Weights of a small GPT-style language model, trained from scratch on English Wikipedia: LayerNorm before each block.
MLP neurons of a small language model. Each row is named by its layer, matrix (gate and up: input weights; down: output weights) and neuron, and shows model dimensions 240-367. Each number is 128 + 24 x the weight over its row's rms, rounded and kept within 0 to 255. Numbers have three digits each. A neuron's up and down rows have the sign that makes its largest values positive.
After each neuron's rows, "fires before" lists the tokens most often just after its 100 highest values on Wikipedia text that the model never trained on.

L5.gate855:142138142136162079126146139126130119128143142126151134091126131083137137118148159125111185133137094099109166094134146146184140114150160140189096134133061072137119098120130141174146148149155150128143092114160114150129136133121120120141141096133099100153090144156124105133085134205138104164153154086141127109101114157193111103118100122144140102106119122158121151127139141136101148135147
L5.up855:134098133149157097131100144153121131146140156149107113134137120185125158081170117124144147107122127087111122132116136135158118153145115113095110115052117138123142157120132116129115140130130106120168117166139126113136130128143154132165124154118083099122144147128143152118111112104161068157130151097094131162127111146146140144111114122127135107133167156158103136150130128138123132106137
L5.down855:143116075132150135149135120091084150147097107121107117107118143077109110143141084132118138115142138142150150150140121131090128120121129140126103106104085149137119101132123145138125140133139110106138102116132113128115107134108114139105149112122111132131151137192116088160159105153139127162173087132154091105199167110073116143100129130157128128133098103145110106134127115129157083150134
fires before: "-", ")", ":", "°", "\n", "("

L5.gate919:119164161151149131099090121101116079179093161103116178104141121111123119100117171096145156193162088111119158126139127114097121075142098105143117162125149108090150127119206142119137131149113134160071109139141168074107139124146133156137138117148150135154168109107114115111135114158140116150122144103199120112103136144122111125139127168129146127182130151132124134096143150113117100139136
L5.up919:168124145108151093092176118105121110139113167160126119080144117147151115138119091114160129148149122117113106155130137084129142140095136126065131110123134137114107152131131096143133151101163161147137140107115124092125128118096115094176131141132117105106140126159080110146123139149117138155148104132178131119146139126159148120166135136153139109168192118164133146173157128138113152114102
L5.down919:140121151089140094126147169123119102132152114133089150117127107122133121118155096118087092095133140145126179149129134120099133159180142098101110149136118131129112110112122154118087178135096117130129136139136131138152150150114116101118161162168127087104138111127077141136122104152141152119122127059124139113139204135138150106127139162136128149116127117130086138072124121147124128138110
fires before: "\n", " 0", " ", " |", " 1"

L6.gate1123:149156108057103118112144137142130088147155109107139128120112108151116083094096114112128144160154112103145141109125121164117142137079132137136117145141172169104101149113129135092112082115137107111098089167125115099081131125132117121113128110127098117075186127109107140148143132117148204128113145117134125123128138097178074115103141107140098105130131148133120151062156132117131148142140
L6.up1123:131135135144134117133086107127116120114144126105104080146093091146115126125073173081090122134099141137158126126138116100140142131148129105137184137087094131112126132121117143107125077107151139115167149135109136148164128127139135127151128122129112108098128109148103117128103116152132150144142174156177103143107093095115125093162149110174192108136135129107112117129112183126182124106117
L6.down1123:174128138113143171142114116111163100111111145109128148152112135126153158113074099074086142129157128093154109128102153120158131171110157153154130111141129092114104134138135149108139121085160127110114130125080122139096118156103162127137141146135105082094171114065115117151146168146131193159104140122133171135122101100191121128126140115127133132100143132102101159150120172093083158130136
fires before: " ", " |", "s"

L6.gate226:146138137170122140133154133121135110157113150128136131145126135102135108162100138099091129148132080113142153068120131095143167130165124151155106109127156129126128121095160133090131141161140104142145099152095126126102146112085141114154138069116077150109126199148144108104090147160119162157113118146137127098114101125133095122123126132143219109131148147102070146118122183099139104117132
L6.up226:172117084093132118122136114146126147123153143128153138149150152119085130144125135118118098134130124116151125085143191121106128148109126117151155121180147160136151105110131096091135128158153112132133151138131129123090115131156085153165127131112099087104154165120127127162101121106137225140125137122097113113113116137136093117100130127178124120132116132122072156109129168107112154111153
L6.down226:118107141125133122146109149155088146134154133112117102128122090111135137133171112167120078138144126140128089149135151136116150147123143153141122102135145147137164140103088135093102151089124102093108106191134105092128119116094135120128134144111123150092155153151120159121102118150124154180119095085134142179121119109085103191131110089166155098134114106132119110120124104090103106098110
fires before: " |", "\n", " ", " is", " in", ":"

L7.gate1036:120153163128140138136129151112165130135127136171153093139093112105148136127102132096116174156148130097133120116162127144140135132144154132125133124084127168118110156102141117120120126104175155158135149110094141132087107136139138110146112133144115112121122150131144162130132089191115103114139140155146127138173121136155122091089092110106137149157116131138124111092063129109123122170119
L7.up1036:158108162127103133100113137123138118131149121181140130134104164104137102132132127118130148121145133089097130147147153142135109108181112123149148161154129136139175115163111161113124152158073156179119144077143138175121096157147136133147121105142139147135118076129128105179078104154121142116108157119130075135140138108106104148117113146109147128134105098126144133114125170121110125166134
L7.down1036:139110103164100144128138134129144103135104133157175100143118156131124163114113133105134171167115088144099153107113150116135119101119102162137131159159129108129127130113131175096138122137118167095144136146163155119147128139129140162174145113139136161116065131138121122140131065139124172117090114110140098124132147141113115159119121133154135142113154109112185097111141197119137156097098
fires before: "°", "N", "s", "W", "as", "E"

L5.gate203:123142177130148142124115156107129136172160143115118093157092117105100101118107103104143171151148144101100134112093124119113121109143204107102104136133061124116115143107121130117099127154131091118136134139170103197133118127148137151135130097121136113118092158123129139128106092102133086152149145097124106098139162139191123129128118104156113121145093185109132136115123115130120168114135
L5.up203:142105160177149125136144125126135115158125139144123081127110130111100104150118105107147136158140143158132128160123079073127134126221155161133142132064124109134149104131143137121100171136117121153117106094173115133113109121105142144111090139119140090118158091115142112120128131163154079125104140139127127074120148145164156114160118129136135128132103113136115155124112137116151152115132
L5.down203:120152146132117148110152130058129116141165110096139150147100147121124111088125158094115113125106152112068107114160108154130118128106149123140116128166156119108136164139134166137152070125142152139100145157119146138117125131121112140147144118135116162162110117102137143143144129093098170147144109163141129107114141076168088136111100142150109142114080122130104113119119131136157123105097
fires before: " ", ")", " 1", ":", "°", "\n"

L5.gate674:153124105123131139109180120110139111134135111088107133112114100140128116162130166132122138109123112106150129126133129136119186135133154102137082147142119135138136110117140166103141171136180056107125140142127155145129132138145126123155137101132090107078170106130127125094133175161135144124120153062141117111077114163177105107142093112132164103148116159157082154121126157137095114111091
L5.up674:170141096124101125115154129135144114142105078090142130121109118141120155128091174102104151137114133127153139135126145133114163105126088113118129130112113123115157112120132144128130149121120108118083134094112146130131141126161123112142143127110146130131117110122098121101118171117167147104124155082126133156110108112104109135126116096072086122157132149204120110129155156139094128132156
L5.down674:132131108104144114133135114143134144143135101152145155097121120122159101138118122129143157112107138084119153135147141131127139127173138115122147101118144123142121156135135109106132129144116090102089151124131139112107131127139127128120125139149164105087131133130149126128164165092144112160082134065122147146118092125136116139151165148122122135060144153175077129148127134145167123118099
fires before: " |", " ", "-", ";", " A"

L6.gate634:099157145135128129121069147120151082149125134135125115113125100141128103159127131106107140096129121156107144129147143162144133130137126192136112135108123162138167138133117105134114141155135107095148114099106112104107146115107160141132138147122077121107133142119161103114175090147106152158106172111109142122127095114095136100122144109120196121103123111137125143107135143111113151137107
L6.up634:137136168162139108154103132155117092152141126092129080125157082115117148144163163136143150145132161133110122137085097087127098139138106145155094139080099127131145131103121119144136124109147140130129074139128105131101123131100135177121155174144124142137101127105139109151091108115084081154115112093108141116149132140147101114136147127108147089167120144149074177108146076102143103137122
L6.down634:132157135081110139104124148128109134144131096109165099107139107142100137163145124095158156156183139125113195176133147149110130133150123114135163134127128132143108139116155131097131142113114119093111094128130096124090096126072085127135154163131109107146088182133128103145114106110095145173158134137134139113105119181132122114121125082125143092164151171184113122124118099148156092085149
fires before: "T", "S", ")", "C", " U", "E"

L5.gate964:117142123144134136144134136138142093172110129091124146074136109103110127138140109141134143156133109070156122126121113177140122108146120133143113157140140120128147159088126126116133108140120118094123105126122160108108148131113135152175126113157138161122125161136171170077148087113171152186151133114123092137109121136141067121106102144110132164112105138151103191139106102134111139103140
L5.up964:156135128135128076140146128163154112154109094093128132100121088086108134113152112139135102153141131164106131134124102144109119118063148130111122163141123090130154152111142151153129135178104155131091173160090130075152082108144168127123121134133166190138119129119131141085130091066129124117137102136133174091158136112159136140156115102122147188139164138140100143112124115127116104084094
L5.down964:137152097138171122119145093128158158128138130103127159168114156087108132160099101082099163141108153162129164091103153147150086140107082077163160142139123126138169117149138141165135134127147129136125129129156093113118128138143134134170129159145107141123113132148124121096104101133156168117126099157121127120122142117127122123126096123117189102135123131100103099166182146150110130134157
fires before: "T", "-", ")", "S", "+", "C"

L7.gate299:145139145116134154137161130123134120193119144111101154154111138127110113110139145116103114115141127116150168110126133112122168091108148123120111155175154121116096099165139171112111090130158086108121133161182148079121145140122113115149159144161139159111166128116114117136120146082152155139125183092149109132142103138153112104164115073124146140153160137123145123135147161136135120108161
L7.up299:114103132127109107170162117156146171116138156094071126139094133100102118155144123127133119112121141151155115123134188116146154093134129137162124139124170117122149155136115174168124152167127147131137168142171134134106130108117128081153122136158102166117149141155145102100101156120136146083125104071132108136151133135116139158158096115071125112124175108153124129134133126121121091181136
L7.down299:116153108125100110125152176099125137134136139103136165127121079148106085126102099093126150076115147136145168126142172143100112122147091097141148100123115134145088123141164108084112111144161142164130148127121183145147138107131115134143163166137123068105101109125156134104118157145125125130136161132130127107130119144148116140112131126152091122132094092135104094077116106133092086193102
fires before: ":", " |", " ", " C"

L5.gate454:150163147160134124070116105056139100135078163105122130103130131109164139100119061098144168144149097085112134103101160123150135083133107115114122137108095094115149138122152148127112117125122133148109122143114121153128105134128140183119162124127119098170126128135102098085149101163111122138156172087140124114095121131133140115165139128156129106161122136143086177098141110116077074100115
L5.up454:120135137152173136102133125114105101118087158132137137094140153140154125122110125141135109148123122093086100167124154094106117131086113115107146112111170156135109122104149127107114155135134108134165117142116122121117139111136114114125131125099146141119140144142102093169114145145136102148148130127131119122108133115162137176143119115172091128141148151146081116159158122125132121071157
L5.down454:128114106157163135161144141156124129135156109148127169133064093122130138149144139106109082105081101154118114162130143153065109117124143123130138126113145095127154150133126161121134110125116132100127109116137135130140118116134178110098129157136151101117057125147139124121156095088154147140161110113144123168138144096113157080093114132162127155078117092098103094068082148109107084089137
fires before: "\n", " "

L5.gate338:118143124153113118068130146080111084179103135113124165103122140165171105127100131108137177133146098094108137129120113137128157105138139099122131162123115107116146137104176126118117124154125127142091122136109144141111124170110109170138158164136160136140142139157116117046135076122144134161134155108148134114093131134148108132141172161143120156121151135119104151112144150107124098157111
L5.up338:138144158147116098129089152129102096123094189134127103086139124162172137161134134139121130157151127111106115150164124084147134122098125102115104125147148137132132177118166122132143135130111126128128129122089169111158150127103175087151122109141152162160098101124099160131128136113120103095119131132143128108130126123090161185144125113121139107182184095154143144156123133134151140132110
L5.down338:153124138117144071128110184145151111128165112141139132174120158152149096159122125151111109122122139125137096154111082132117085163158144116137128135117143124136167146132112153134110132113034177170100133094095110140131129119094137120149181126127139115136106065131123146106104112135151128099082108088093142145129183129122174074113131103073142145125132137135124129133146140137149117156107
fires before: "-", "|", "\n", "19", "B", "S"

L5.gate721:121128133130115145143142134145149127158167182115126168106088123107129085099134164103115134127148150140153153097136123103117132146174100153144109134123098131118138102120127112113127112132133076130144126116128103097092162132140155133161133119140090118148170120094131111111117140145116161162121162126125091124145152131140114111096097103163113152133103170156054106117048051106113148120106
L5.up721:131125149152104117137092139117110142150144110100105148122164102107118120138086159169098132127166142117123114125145101109119102116144078176113095140116127143133133136105136092121099141129123148105117125134120110174093140113112123118109115081140141154145120124093152118113139123109121086151154125068149137146101126122120094152125140139111132170127152139160128167096119130105187112139120
L5.down721:098137174156090150123083112099102148148105113104111133088137134136123163161146200130118161161110078131176140128164140090105105118148093150141115100121114121120221114149122107148118121134174085161128082114112159106154187105128108127123127095132129110175120106153126143178149181139131156115105120089131103114118090151131137131115155103167146138126160146141137139109138167132177117107112
fires before: "W", "N", "E", "T", ":", " "

L5.gate931:115141115126172141122142141142132134149106136087129139141115126129104089116117148141135134157159129112157129106087097118128122094209122157104104143120096130142173124102153111114133115134121092104104121167116128143076152121094150145139151123123098153123082140141152139091138096131134138166175134086101151117099149126162082106140131179152174128127115132137105153126138136102157130152097
L5.up931:156144151134131121122103131137146141145134133139135101120140105112174182138108096128153152131112127128083129137172150157160156103102116109173154108094116107125113176141122156121138130135125143140125101132121116112111096131183156119127137141129141106132114107110128124131128089168098133165165099095134199121132082166163161144150154105093119105099134126118125162129150144143075124121147
L5.down931:143128119111170123109201128173112136110116153135144149141113141100058146142085184089117155142178121108147151107170133102132128120158139077150180136084127116148122104134149149135140121113151119120153154104156157119098094154165140120137138124131065154126146082097108126106125152109144100144118137165160139110141124150125118112120119139179096139119111134130129104125130108079077113145153
fires before: "\n", ")", "T", "-", ":", "S"

L6.gate516:117121139109126118118120121154115119159145112124113128172113092105089116141110167127094142151129114134127131105101145099141154118148143123143152126144120112108062114122130185174144134151154141103142106097130125139101115120118153108134110123138123099069104085118144106099127130172120131141097097115126142100111113087106150072135104156100176140110174114113108129113099167062168097123106
L6.up516:149142144135076126125138128165138139140164122099117101134127105161157110126111142117100124143189139149107134129113112109090117126092171120143108153113140142104081147118138103150133087143135127093093140091139110156099109122110119124114110121131103110120161140160109137128143116120116117093126167126146146112083130109154127136104109088150144086107176145124101153111166219099179143141154
L6.down516:136159151129118127094133122119134124135188160123104106148112105146120083143167155128144113112076139064115140118093125110116124136086177120146129107113145113111142097126142151182110121116142132114132140119136165124133131140099139114115142119134168128115136145175143084156135102147105142153172109099157109148150111088119120155133143124154121181140078141152102115137112126106097099113141
fires before: " |", " ", "s"